MLP neurons of a small language model. Each row is named by its layer, matrix (up: input weights) and neuron, and shows model dimensions 0-159. Each number is 128 + 24 x the weight over its row's rms, rounded and kept within 0 to 255. Numbers have three digits each.
A block is one neuron, or neurons of one layer that tend to fire together. After each block is what it responds to, as a language model described it from the Wikipedia text at the highest values.

L21.up120:109153094162137122114161135094142111144144170108076105094172152135138095150129124112110133134144163110115135131125097103089095149135136133119124135089138118125119098128162129071125119130130174125171126140144107128141124128144100072142132141142152141167177090127174155132098125148173098090130155144119134124131100108142123158124137123129150149096121113120129139118141135111144158086142134087126140148106172103099119113154065175129153102139155143145111183149126178153097131141151084
L21.up1004:114145139142141125129172129107112146127137138141139101121174145111170143139166125083101142161099123158086138121127115118115096122159106139144143165111125142094131117153092119140096122124132165132120124090166129163121135174138125118111106142102149094116095133138118131105108118158128168072126134118145138126115093124135093131152118094138111088110118112161151103130124114135133161106123129101117106121179129140112098145128104132140095103137211117138118138156129133166167143113137078
Description: Token before a number

L21.up648:113123140111097157115114156110128144090096122121128161164124141092118131114097142149173115108110098140135110097103129123135143131134134131151118173106138128131151136092126175102126132187150125060155088137105162147156135159111100101132115091104149143158144073116125145100133136135123100119160171157132151109122150127136116100103118126118086153147079123169161142099158118108114152114161151157148173158134098106130124112123097119133112137107134141121135172141158132110101107108095153
L21.up1368:168119137139111139115111155156117154090147135106137121130157112114088109132094140113132109105108089137162103119134132174189135127130171101146147161154152160091155120075133139146115142146081098153140106112132114123124133125131150084118121157134110113134121120158165148127121141137115165129132164168134120153094167137155116153104126131153124133100099068114121118106134131134142111118096084138127165104148125089123139120111080117145088127116120166122096124074155137116105107123153122
Description: Verbs introducing that-clauses

L21.up306:118134113143112172156103144090085110124115106137200156112104109122143083098137137137145123149132086108111144110143105158110102122118161085144111086085151131119145126113159182131151179120150123092104099143127167130072144112131135119135154172159117168139097131120140113110142109135116135154096145155149132121119117131169130132132116167151128137120151094165146143156114107162078127135157135127156110132130084123127093110114157158119119114109107129095101112165160166129134144132127113
L21.up1251:162123143157143190097138126138149087125145125138166141101127131123152134125070112161150123160141124092152137119133129139102095062163138115139110086143131097157160112115136133193158159146120105135160099139128135101103191176070155148110122099146101173102123122141107123144131124116110113122114136152153128123128164141139168151159111122107133161152146136126120160134085127122111104130105100113173135078142111103086122116147141158138128122107127139139093145144127108170100134131158073
Description: Section heading closers

L8.up90:159094129131157106141159145130135152100140100129134114137138113108111163062096137101133098100166168097140106184141130163145135165147127136134095136130087132127134107091084107167077112152136102132132171074121137108131141115105066142130124139155153133112091143165070142140097147157163110085137152152084132167117132125123125142154131152113127133125137114134145145137090148163124097154120117154131124158149132114117152132142126135137141169146096085127154085132124167096080157088121100
L8.up206:074126142138141115165116119104129130135133107151122108156123127088096125135124106137107109144131146126135119144078124143083118107130116112136164126110146109147124118107167157148133127064111104109131150123158115105138120144154158152147092125152195109121123114141100136144150179150113086127116111142168095128062088113162138168127141133111165123114133077127107122178108115122127133100093121118112120140104139124118061114131144082139089148121081138099134115124137118142102164149192107
L8.up540:122103166142142133134130095126119168175128109155122113125160154139143153110077131161120123163132135157162132214125159108113095168178127139103109119112108118115134124128156125093118099119112135114120164115148051098158094167095138141147112086124114136155127120107124155182140159147129108145151130083111093092100148113141125121127105097108143105107161152148157169173138138115146115075126114119146082156144094139106125119107120139120067158130106105135126116157144131109135130128156096
L8.up548:096143152129124145155194145136133101152109125164144109135125134111148095151090156140161122122082141139113100134185157149118109137092127128077112098089115122127106144161080110106126122106084123181121154074157129098134126098138140136127129120139104130113143128126148094128151146159142129104069122148154107096104100130140119141146124131132126113119176129149094115117102071118135148115153089119105141113122106136136126133167113151121079133128133086165109158140127110139159134128155120
L8.up1020:130115141159150118120112122101106120146092125100098085153096108116105132153140143127148089129084148110121115106131136129095186125109149122130133106135122131125071156129114127105120166103135123122159110131169061149108114155130182095144137138175147148162113163165099145100160189105137101178112117142121132124113138058131124148109128158149104131143125149144123138106126118132113136094113136086107102198124148175117107093124123132153162094133122172137157128131073139141132119141137139
L8.up1236:136090130133099142154135152112134160095140147120158146161121144042102110198121154160148107131131155127111120151125159080115159128160161151119118126141101119142117120120075138151112101148114112107148115105144103184145093142163119119134112104126112178112088118091139153105124130141160093086090131159133132167163134099150149141099114157111128137119147105184164141093143101118117133110116086129106103132154130116099150043109098112090103137141136071148132148115137119153101119157198144
L8.up1470:138085149119121119156122170120152133150114114127150152080116134106163140078096122166125127075148190052120131187107122124144148140115104148121119134128109163130153107118159118102103136117113140117169144104197115118121128157121129104151143100129139125126091144138110099110126137152154128122080140131135140161095128183138126152152092115125133119090109115128140109090102125131139123133092098123094166139110146156108108117165093113101096078119133102111140134116122147129094113144158107
L8.up1479:160151102109111118176127138118129144123085156122173117183159097078129085134107118132131111124115109094135109125159127102100117100120141121091117113116140130124117127154120175099116124108139101163117125156090102162124127148112154092126139147112111152133109102154153164119174131141131089147157116144151111124139146098133094195096131141096118153181130135144127117134153108154114157116155126093136122113106107072157121159117118153134130126111126143141112161135101098159128122098103145
Description: Causal links and numbers

L21.up14:153135126116102123139150130109096100145128126096142134157112137121105142101150126164130115157124131155086152129125146117133082146081087087124115086129139124133134077137137163117100111145173133141157083085113114159176095102118134187165116098150121127122133114126144143152147124115133163120147130132116133144131133148161130143148161169148096110137131109138135143166085163123119113128141126140134119105146166084141180166113104149065145138090144115109123119146106129171125137117119099
L21.up1598:145153124061115166140129106104141141145172143110133117137164151140088119157125155149116161149103171163130108115116148128113115112110130121116156093100168140182123113111156127140101104080143118102122143113148100083135134116112126148172142163111142111129143077127097151136141131125116163139133151143121116121130115172118129147098164140136085129126131085107150103121117165122128111125135096120141116118107131153172084128130124141132125150161143145093097075161106106153108117161155080
Description: Main verb after subject

L3.up517:116170137141138116127187128114138094110084119072126171111123123162184096124169135138129134145202171122106152092111153146140115142115097123095156147125122119133157124135174135097129080143147109142132101105125158129163116131137118106104131140131107172072136146143092127095128133116131124104139127128148097128180139145086131151090148117119100160160127100125139129128135183147131105096115128127156138109092121126120142160126105135110114114113139122109124185182086128135093099121133097
L3.up980:127144123098145148121126126151150155180150130110116125135120147109118103144147160124155137104150090127153156117126115150104116115123136135117116127130133131078144169151147128132147171134185150108123150130127114123107139114100082111104136149101135149133096065122123154116103131117134115120097131106095157134166147137149160155106132124146096102083160141139165133119171122133105128142093100204150157121142132129162096089117106134128094126127135088102159106120124114117131099128156113
L3.up1083:133089185186125100079145106099130132131124145117105097114120137115118091163125144126140122092194126141104153136114116169179116144084129108110129096130160083132165127111161115165113158128147147126110130109182105127138144110122148130125130124153069133148136072123119122125120139124139152127123146131142169134127153140121081139115126055128088127114162146134090159128186126142161162147102128092116128108139171144126145110118123143094170125140131148083104113142075144088128138137153117
L3.up1432:090082173131123131070094112145128127110145154130130095127127173132076115100174161206154171149125090159105148178136118085134122136106116103123127109110086148179147106145118100171109128182166107139088097111144160131126141105111125146120147110148191100093099117097115115124119135126098114141127094163111137127121132145129138116139110094089124124115135124152107133110161125147129162133109102185148111147150126107160108125152133120144142159139128154120103109132112138093135132103158105
Description: Mid-word fragments

L21.up251:112126129191141115134115127135138150101116163132141094093137125107128161113100128131110103145141101106098132152146158133149109101131111120113125126119125091134137109100112150127092089178081097109097118137135122137098130118114127155129151160113158176159114109140145137140130137128121146157094103134118135135059148126131133170090137123124128104142134142141132078106118160094102140149114155126104110122168082121130087138126109087127139150125111128172180122137141088119129140111119145
L21.up1501:138142109151118144095118130157155117124117100104112117149144164089107154120147134111134148126182111138107132094125097149153151123147104153067167126157166129121143167155164117164086111105125129137146138089101154122081094156130122163142144138123141171144108125136121133161148165123111134174134146107158131096111130133138166141127120149103076111131083157110134086104156133204148103128131131141087136121123120158108145142096096131095156117126138147118146132140134108140141080151123160
Description: Score separator dashes

L8.up221:111131141091105127133105119123147088122127156130146112138115123137129123104101088138151090131125142117135159175117117134091082179116155138104143106176131138135119123124115120134115161126163147158083132107090113111096128142150087137138112152128075106122124162139099111093093127129157133089102146112071135129090140129120172158142168142129170094190181084123112141120113134133072103112127140111132149161135098106128112109126139121127098146127114115125153117142140149128128180108111109
L8.up448:161124140138140093123138108125125064102121106090128064160107125118111156088162123117095162099112130126147131131114114139167081176117136157134125161163116112081123130128133133131130152141168122138121169120120116087114097188102111148129130162164112173143119133140110125116162093122124090098088151136075120163154125143142141134164181134144154150122152129164075139153078151143070076123118156135132119121130109106147133147144167151126118131131123113146149125109138146107143146078140102
L8.up594:102169124121141131112140072094137119159087148157125136126124147124099105073137122140111116122097087129176160132080092143135117147096150145075129126141202094128111086108160166127163124154141119123113140146174101131096079136104114133124114138167137132128126123151137131128111133110102130149107094091163134119104147104148122160123118124123133102138124112142121164131139134145060146106149164120119160144108105109137140121093163098131126148123114137129125118097103123071137164079104117
L8.up984:158129125127125093153115121114085140136148127135082134121147142085160122084125172112105145134139161096137133147140151135123132112116103162130127145114118075131142122146130154166125092111144149137140111087134123088119108136092135060147151134154122107125150067107110132108094096107146138114167110125119084098124123152125095120168149123150162145087096109168151158169146151102092145122124159140110154120162170128142101137169126123090111141141091127127072130142128187086162124103126113
L8.up1085:114131121116108125124114133156115173125170141136154101085106093110164103130121119172075137153102132138112120188118103116122122117099155155129102178118177115104130122094173142161127117161122136119124112151116074125126134112104085132103081109125158094125127122132115131105142154132131159162125114136109136143080113159130113149116112163118125108143140113142069139159162134095125094117115151147127109104109160074133144112116175102168119126100127136119161120111091169106140160075133127
L8.up1231:192131138105103157099144104150141131131098074136144130145098129146144186135138078109133116140164160156130128158144123103140121133139139139142147151114123128098130093135073158134122102134171062134153110084110154107112122117076083120178100112120116129133102127136080139120129114144082138129085123122159125116138097144152152103150093149091162158100095166119102109107143129163070147085130108124127130148148132128084177128142092160101143162161132117134130160157164161096124143122120126
L8.up1544:097136131129104098098151161127162116138158126138099148116112124116097142119095120120139126112165147157124142116126160085108139119131148099092118066127135148110077165131080103078143133149155167132121095104110082138136169083116151121123089111171090083134160117103106106141138094125081093096152111128131112197100119136099109103129109116121132132130145119120150112113117131182094175129103131159133139123128127127134131076130147132137119150141147182149155109129127152069140178088127126
L8.up1559:141114119117131138142125111104151138124124111142119130100128140137100149063115139115119127165144128127138128127142083134091110148118110142089122149101144079119149141153113092143118153053113115179194138106122149092123123161162160119055119107159137121137154126115145156111159135123127115155089107134146131142117131087141117118091139123146156105085145068162143121091088090134112142139079160170136088139110138163145118097134127105154138180136140150158095132138145106124150119097143113
Description: Transitive verb completions

L8.up87:111090130172115118117129158109118114106103138121127109088189165097136129119122146132153128150091116126135147130162158113159072114137166105125159123125092099131125133128133159107134089113111104120113075181080117129117119122102137118098141123110118135138118136128083120110102122148118099094094075109127143145127098111144107135129108181136150134153167113145191084143167150133126095123112091143094093118129114144126104147133099138145171111154138158168106066102139105115160150139157125
L8.up219:096115110130158104106122131139116125133126147122119096162141097081145162143125132076140134124159102110106120099085127120139122136144175132153150134113080127120137132097107112126117106141155125179155146119085078126124170151108120108146099138151112145136109111102112156130116119111096086142105192175131093134115136114127120151092157149113132117136149100124131093129118148132170141103079127137134069138118103155123130156091070106092120115124083142174130111140140086125161155158153120
L8.up436:109104093097097104117136115112109100140121114147109103131125135107119136131151155136145164163154085108169126129135110082142126099158112109162125085139094156103122157141163131160118124074142162101157099128044124129064074146103153097126133095151135165106131121141089122136145163082087149160127166125119126131159101151141138132115118117106111139116115119143158138136133139116125161106109093125120142094113107141100154140132092123128170151151137146138135101117141099154145148142145098
L8.up1010:067130117143134115161129145141129133119130120118125138094136132117140115111105172097125135147116128161142127142139152152144091165136124113111119103113120141144122164127146156149122080131083177158129112105161130116162107123099146121088118093174114129136149117097137133141145083135165113139167125106150159117081153134136149176137130123083174124078181133084146098156105149108149121101117124119132126096151142109129086120129138168090126131148139127140149118135138160159150136107141116
L8.up1083:113152151146118152134092152146122144101106147137102085125144153116120088117160086121140155127091065079118146106107131141147104128126133123096146120078121118114102155124125106158112132102159150177103132134111100191142113120091134110118092122158099111110129056139109134142134148157110149169110141137150106105153142155160130171127128089091133162102139135103132107163133114096197127139101105142126144114108135110122111141125120120120109170122147102109136116093141117096148147117151108
L8.up1134:089161132197182088129077152154073120127124138107130077148145121118126107095151125110129083166178123091121123114122133134094128103098135116123114152131156091107105137115105138129135090130062102127141127134103112184110130087109099085138134141129128112118145078126135128131123096109108125159160131118155122104151140098138094147130143142088147137128113165129105108117129141075150152101141153129109118092144117098138099129152128145116080182144118074099152079107121114154127154178139171
L8.up1325:103160138144138094094112160139101125122174124151132106108135101085206116120125109085107131151127094107146161092147125126158148120104124136130133104134124052127154152116131132123079124135136139148143117123168123114074162119108115130125134157127113113102080115128091125121121120112123123119149157150178098098131159130142100110109127186076096139140130127142153143143175161133137132103096148132103166083147177133117097115139126125133087176160135145118113115102148171089167107166159114
L8.up1519:153113139166143141122121166110137104132148134107096106144148117099126132085139141136131149107152113086134061137137129138170120120108176121115159155105084160121107128102136138144139097115140161147150115141101150133081128112113157150092129136112152166170110119108150147107128107091087135140135149164133143135117138134134101117139111140121154120128138166125096119165188140124164103151112081122089115127098122130167068133098077145156156159136112162113118164131099114122106118164084111
Description: Word piece after initial letter

L8.up271:112141119113144092136094104105141114080183095113127108115105144119074107141143085130101131117116161150106143171084155092140134142120119188084087145134117124153136098125176104113170112134125124127096181152104134123125073083127128115144120159095118110112132110120094114119126162120168128157164153137150090142132152131145135113140124144108116106110157135156110105140110147118123118121106159155104136110166162130121124105138121165187093142134146118101148104129170125122113127081120086
L8.up645:153094165089166124092085095140094094110134101140163124123164136119076118149126140138150110082125123192151151087113099128122139177145118132071109157135167107158090160136116122108157122170147151128112141069124125106100116104134143118138102154112161136129141143154135109121122143107147114135134116104093193123113119141109143137103118126111138111137133108131107119126138077157106108146093125128131127118106141073209125084132160134152132146082123135126151122118143166135123136128156096
L8.up796:112080147064145094099120121063143104086145139104114070098170127133072126121191081152172143107102156141131129133121144108119129147154130116095124100138142125131132129109114123118123146124135172103074126104117142135136127095117121141083099150108139142136130126160131139102106099096123130115130118131127131153133090139121120119137129131140138132105134114148125116129107100160122139153094143116140143142164122086146161082132139153161158089127136133099174123156139135106121116112076092
L8.up876:143129163129111080113063116107109154099104133144141132107156176125112119090101099124166086120124106120145130100091125092137147131113123138118138136142148092168123146130142128142118131137073105128138132125137124132108056148133151109172153130131129110126088092139151149124144145132133123103124103102102150126119123141096153097120097131131091089145123118144106092162176108179125086107085136145132145114093130124108128085096141174148110150169076153038133126144116134107112145135089126
L8.up1074:135121158084115170127093131176135162116156149119158120141148135167127155076190112121138112109117096157154121099095096176160134128117131124101065141099145158129091126131102129109154139144114187090076143101180107099131103141140159145118126128111116123120085109143132129138118058098136082153150108113126128124118123133107114113129110162105177125134116137161113143133131144124135156131100173103132147112129168149171123138137058100150126094146127117090130132133170113093123137128118127
L8.up1185:145149133118145135116067171124113122099171134123116101134140126141095112073152099134159125128165124154128132153174104163182153115136128136095137169188132128093127118114149132119155150127114148061077111106067119126141120073104129126107144123143138146121141141128142174131139131160141147169131105123118139142140112172113131134116111116157144116128115105146116095159149148180138099145114143104151146121110111087150108078138147155130112126127128135113106141135141103108096127131103097
L8.up1195:145152139128131120109100150116076126101124136131140117112128156144095119139138113124211116153084101183127133122105142118140135131128118141091134127116153134107130142165132096093117110193139165086111090123118133152152113100112173117122169132137133111108085153167153154111087151113113137108136099151136149164164133133099129133152130136109172090129086089158090097149119095163129120139054152161156182120143100106131118135160132118108141125178109117095125190106138149142118084135121158
L8.up1343:152150093091140099120098106112118045096140154094106083138114161124132147171150065115131144118139140100115138127100143112131112157171148127108132144127120177123144116101147141151132142131188133135145156133144142114115088118087120148108109142069106153120170138122149142111126086109110099175133164089171106165125129143109133118133151131149155127134138133127097143127139140158109103141121096096153168124167125183144162156140157148168106154108153144106123128120156108102109124116139128
Description: Token after sentence subject

L3.up510:081120150134148094130130121139122180115150051088118135157127145114094140102102137152094153181097107116111095107114147145093142084095136119154111148121122099132140150123176113100108155133125105135137120140148126123141108121114136156123136128086138153170150157068146158142125156117118140133116159086126120140117106131127155131130138111114128131082106185099122148131072142147131137109141130098153142085167127175169117087122118129139114159101143124148142121100147126146094119120122082
L3.up552:156112104122154105113187171111092130115141127142167145049111084118105074127115121172098128117144122136115124138138159164110125124115104112110145132129130140122084132145104152123133136092089130118131155149152090123112140108148137133152122141114129149095091121125165105071177135161105136076140117105129092161137115152092127118185106107139084127093121154079111148113115164132132132116154142147140106121127141128137155149093103140117150189081139132167158098145109119095117129132103120
L3.up736:125117142104153136113182122085086180105122093097126131108130105091095128135122119142111133119166143158112127134148168114128126117122117154085130109122161134122135172166157155094161170136129141122117141099137121124154139086130125139173137109156116129087090138109156116137130090127137128087147144127149097165088088131111104140134180120117093095098130178126152140101109123154119126136114135135141121109179075147135114110137094089125128095164143109122144102087153107106084104136099095
L3.up1145:114100142138120054133113119161124096103162119077154153156132162138158129135131149139084103183095145081128141108113189142148139142097124105144131107144139120142158140153098126126186119098106126103101143163156108116101141126120085121141084147168127145125161097122129127133123141168082138140144131132125113112145150132131136168124112144128107094115084160140155113114121116118158110123138154122148113153145135128120081141133111118136109169170103123122102092077152130124132145104165104
Description: Word-start fragments, example introducers

L3.up465:126132107126122130117121128095105148069141115132134108146160098100144138121171122149128131133151150092096138119108109123076114116151126138119129106080118119118141112174149167126128142180143159139132091179166144130099097103153144140131156129118110142122132164117145092145131086086120136110181118169167140101134105105170101170142115143179151104135128116140105088147107109127155093137142134131098108112125110084152096166120171123168158114117168142138115179122130144146081156132143125
L3.up1264:116159148134126179145120121137107091150114098137125097113104113139175126104147141143167128149155123099079147149120146096058139115128128154144164118110117133135158148180133145112116167165148084137126111119125149109098116163127128099142093132125119093129108119095118104154090105111117137084188139144166163094145099112128083156127074158133148102112128143128108096144143115126172121095139112084147109101127098126155176135171145143151129131120130124107116173119105131136081135104139140
L3.up1322:092121134110086140149145167112117131092111128118132125113112155113214160133155138110127147148146133109102157095132143138119110112137149167106155159107103104138104150163127144169096128136108136118135099143152118097099118143150124161153134114159114131155123149104151098127107097100142141122159114122170130125129148119144165121176080149196156106112121114135133087143132122131139156200147123106144135140131123089140147124187116069180171141137145142109139164116107148104118134098130121
L3.up1376:155126126104124137105133123142132073089177114119153133117149098121140134137118153161149109133139147139087090153122119134114135119157181153141142131122179153112132133172147126147105146159129133097161124179173129086117164136105124148110091114112138101141119100081091097141106134077133150115131131128126173154132092110130103169132123147091160122101124154108123086122119100116146138134167106126158141060123129067154078134133150148132160136111130159113131149108084063094141142108154171
Description: Census demographic boilerplate

L3.up590:123110102120132149141110112152111082132109074115141112122122120098126167119132132112157129151093134145109165100096109134117108155120123119102124163085084161122122073161164179202154127171127131166173120140154121110112118144158138119151092128126126115129127089134126127094106111105138137126087131120109093095168150135153143134159117164125162137132138103123136080103103145155066134119159119139111124141179131151099155129131093111147092134121108108147141155139144128178118156162162152
L3.up651:125125095143106124131086174115155179131115112115116118128121127167135177136114153104080110177061143156093123122103162154096148138114121109141126153120141143120139088186105159162114150133105128098164108154137071158100137149078126093137115072121180144125117098152131137152103120145157164154118142170123146134097139146138114163129124121097123119148139157113099151153148163116122164104117103130154191128124150135159147137138126135135143169116122139097173154109126101104112139136106173
L3.up688:125092102120182096119109141145109120114123144129123111103122113103118138079128179157071133115097130120103125132107169121156128135108124180139165135129121129154141132112114113139131118132135131098156121160156091114167143142185072130128145120141137155135162122192106158143132096130146159141109106133129113140129157147138127170135093132144129136117140177128138121145113107132151118145133121125112140107151125138124153141138135140130141143118136076154133122120170123134148142151142133
L3.up753:132121094118091132143143105147142099088150109190121124105110101087105113097147166135105120155131115151144144118166103131126066136141171156093093133133154094116092099120107139105120110127163147111135124147144087150113113112127133113086123163122145118132112100129175130128118094123151140120138099094183105121113132109141153138149118149100165114156140116107094122099092092111106115090154129177113139093130114165159138170113142130125083144172104161125127108111151118128162102148142131
Description: Verb participle endings

L3.up15:153081089121138137127092172111098104114128155114121114119118115122155124104120153137091082080148116162146145098159126097138128128123107131152127124130117158121068154121124152156135143150099128100151158130188208154120127162168121145088159098098114099115131102117138156074084155134152141134106112119127101124090167107107095149164155118074118135108141163155153132119113125156167127115113114123121117131115117097125105099126119123126149130148135113146148173090152147100103087147129140
L3.up428:116148104134148140124086126117149117123149104125123115113149096133155180172134116150091099111134132128129140127154122138129113110099112104136143128110164144108106115081088139149077129167160134145170109137139115125136122087104134143138105122131081092135118141133155145128082142091148194140148109134159149125092121167117113150134139123142148136149114147137202141102108127157116107120115109128177129137121135142150115116126094130143119109134141183126112161131150090108134120163118121
L3.up529:139150100144122120169120101142109150142148149125124103147121115156090121145082098114164106112160140139075089132124197146150156126140153127086131147133143150136146128138126085145148109118092117102146092145139112120138138160128129110089168126130117097150112115156088146136092148128133125130134118119128090142111150165084124107102107118108163131153118113176119130110124115139175103089104132138113124157128126121110135118214117099094125097161130106133123128078104138120107154174110182
L3.up548:133124085167113164152089160097115135140114120131117089156157087140113092122161112124125119080123145146112128129136103117131136126107139114115123131116134142139142086115136137115122165133064132143126118147114135126172139153107135117128141148119164131149129098135132134160093084109179155151105095140124103158099125109077153136171139121102142156167123099167112133134152118137124113087083109184070141131112115107120098120150143147124157133130162110149107157114109121164088164111147148
Description: Clause-boundary punctuation

L8.up304:120173098136144172136127174106145116160147126113165137102147112166115146122100111128104152211162144119125096108131122107115136153137102139159096151117126135139104110120119129141153107132146105090151122117105124140071162138130094080161107096145116120115131129132133167112130166149121119136153142138110134083118167121094108151149141127091135129166118140121150141110146135150131100153150101130187139138138137128148126123143113119108130112172152090121122117111137094115124107087128093
L8.up352:174092115090119157165093129114136072111165136112150103112088111121172152127111118174146154088151147095125105154134120120121059121160142109132099097138117147134157117103150115115090123114099165111111121116146151148100133129110138112097112109156091145101101120149124169100115136099140121099109141131173124113161125145133117131153162137085119087192096131112116122131100119131122125089136104146129136128125122067105127125140087130144126081139089122116140100119154153111125124133136122
L8.up416:107122079138113178137106113153153140107164131117163117111114052108145132133108159171085109119122110125106121166095169123107151142112130106135098115127159117095153104128104113189170145128159087145116128125100154129140121139122129135112127104121089115068077100154096125113119186121131136101139109148114136112117164108145105110100138090147109120119139092140129136132126142133151120099100115138157168136095122114161123140145105179124050125114076112144108127155155134148098143114121120
L8.up537:149176137100138167162109091146154119103161145103106084126150097121106137128141119163183088130155087104144065162101119123150128124121129188119123077121114151125136124141131138131121116111131131143137148113144147131145129112123159153105099151104115060106073115114119113085128116133157143171149113120134111104130126161119137131123133128101120062153135122109133163151141148126175109093132136130109107099111132109144114119127124103113126170104141110109096103116126147114130158150123108
L8.up660:123147127106163156139125127124145108122145109082143108114096123114140093130134118138130112110130103091149117173156122096122126108152145152120125126131131127130135142136094087120145119125092124112111140148122122153131160111138120124152091115166081150113105131099129159133146184130134131163125135103157093110124154062179119140149148104104118093152080119136139171156113168126176170103129138160135129186157148073111127154151122133112150118105083137123104132148109133137125151167126119
L8.up740:088109101131115169164155152129138130126165159143152115135109102147113146137157106153150131111158120107184115174124147131093136128098139151187140116093132162150155064138118129162133111142127142101135157122148110136163124140117101127144135165121079103110116123139155110131142132178147158125172155141128090115183136126127162144113124152140099095124110117147120124110148137137169130121118150105108121138187093135142103136120143115148149105126134096124129142118084101121151148139072125
L8.up924:099130114093111146171165125120106138117143155098146125119186107107097142152129136162148129140105135079118096137135137172081126135134115156146131130122146121142123096137145133142104116138114146141144092132140080110144101176119174116158132145169154148134132074136151145154118161157126146148121112134125094098074144107145087120115115110144099104127115106105145166142104136134115147103114118127163164158113176130145121126122121142103135091126088107136100119100115177094116112159126135
L8.up1417:091110136125133106136156104111129145088111141158153118111162079116118119141128122132138154097139166113115115130120111093112171166107144152119117098091138104108138140179127138122146174108131135117136130151151098124116154113096107110161104128133141126117053137169178139149144148140159132109088141124118127136127146141131116142147146144116157167129194118135167119121121189136136150105116120143145059070134114084116097096169067103114115093158125079119138118103167083130117130120091114
Description: Copula before predicate complement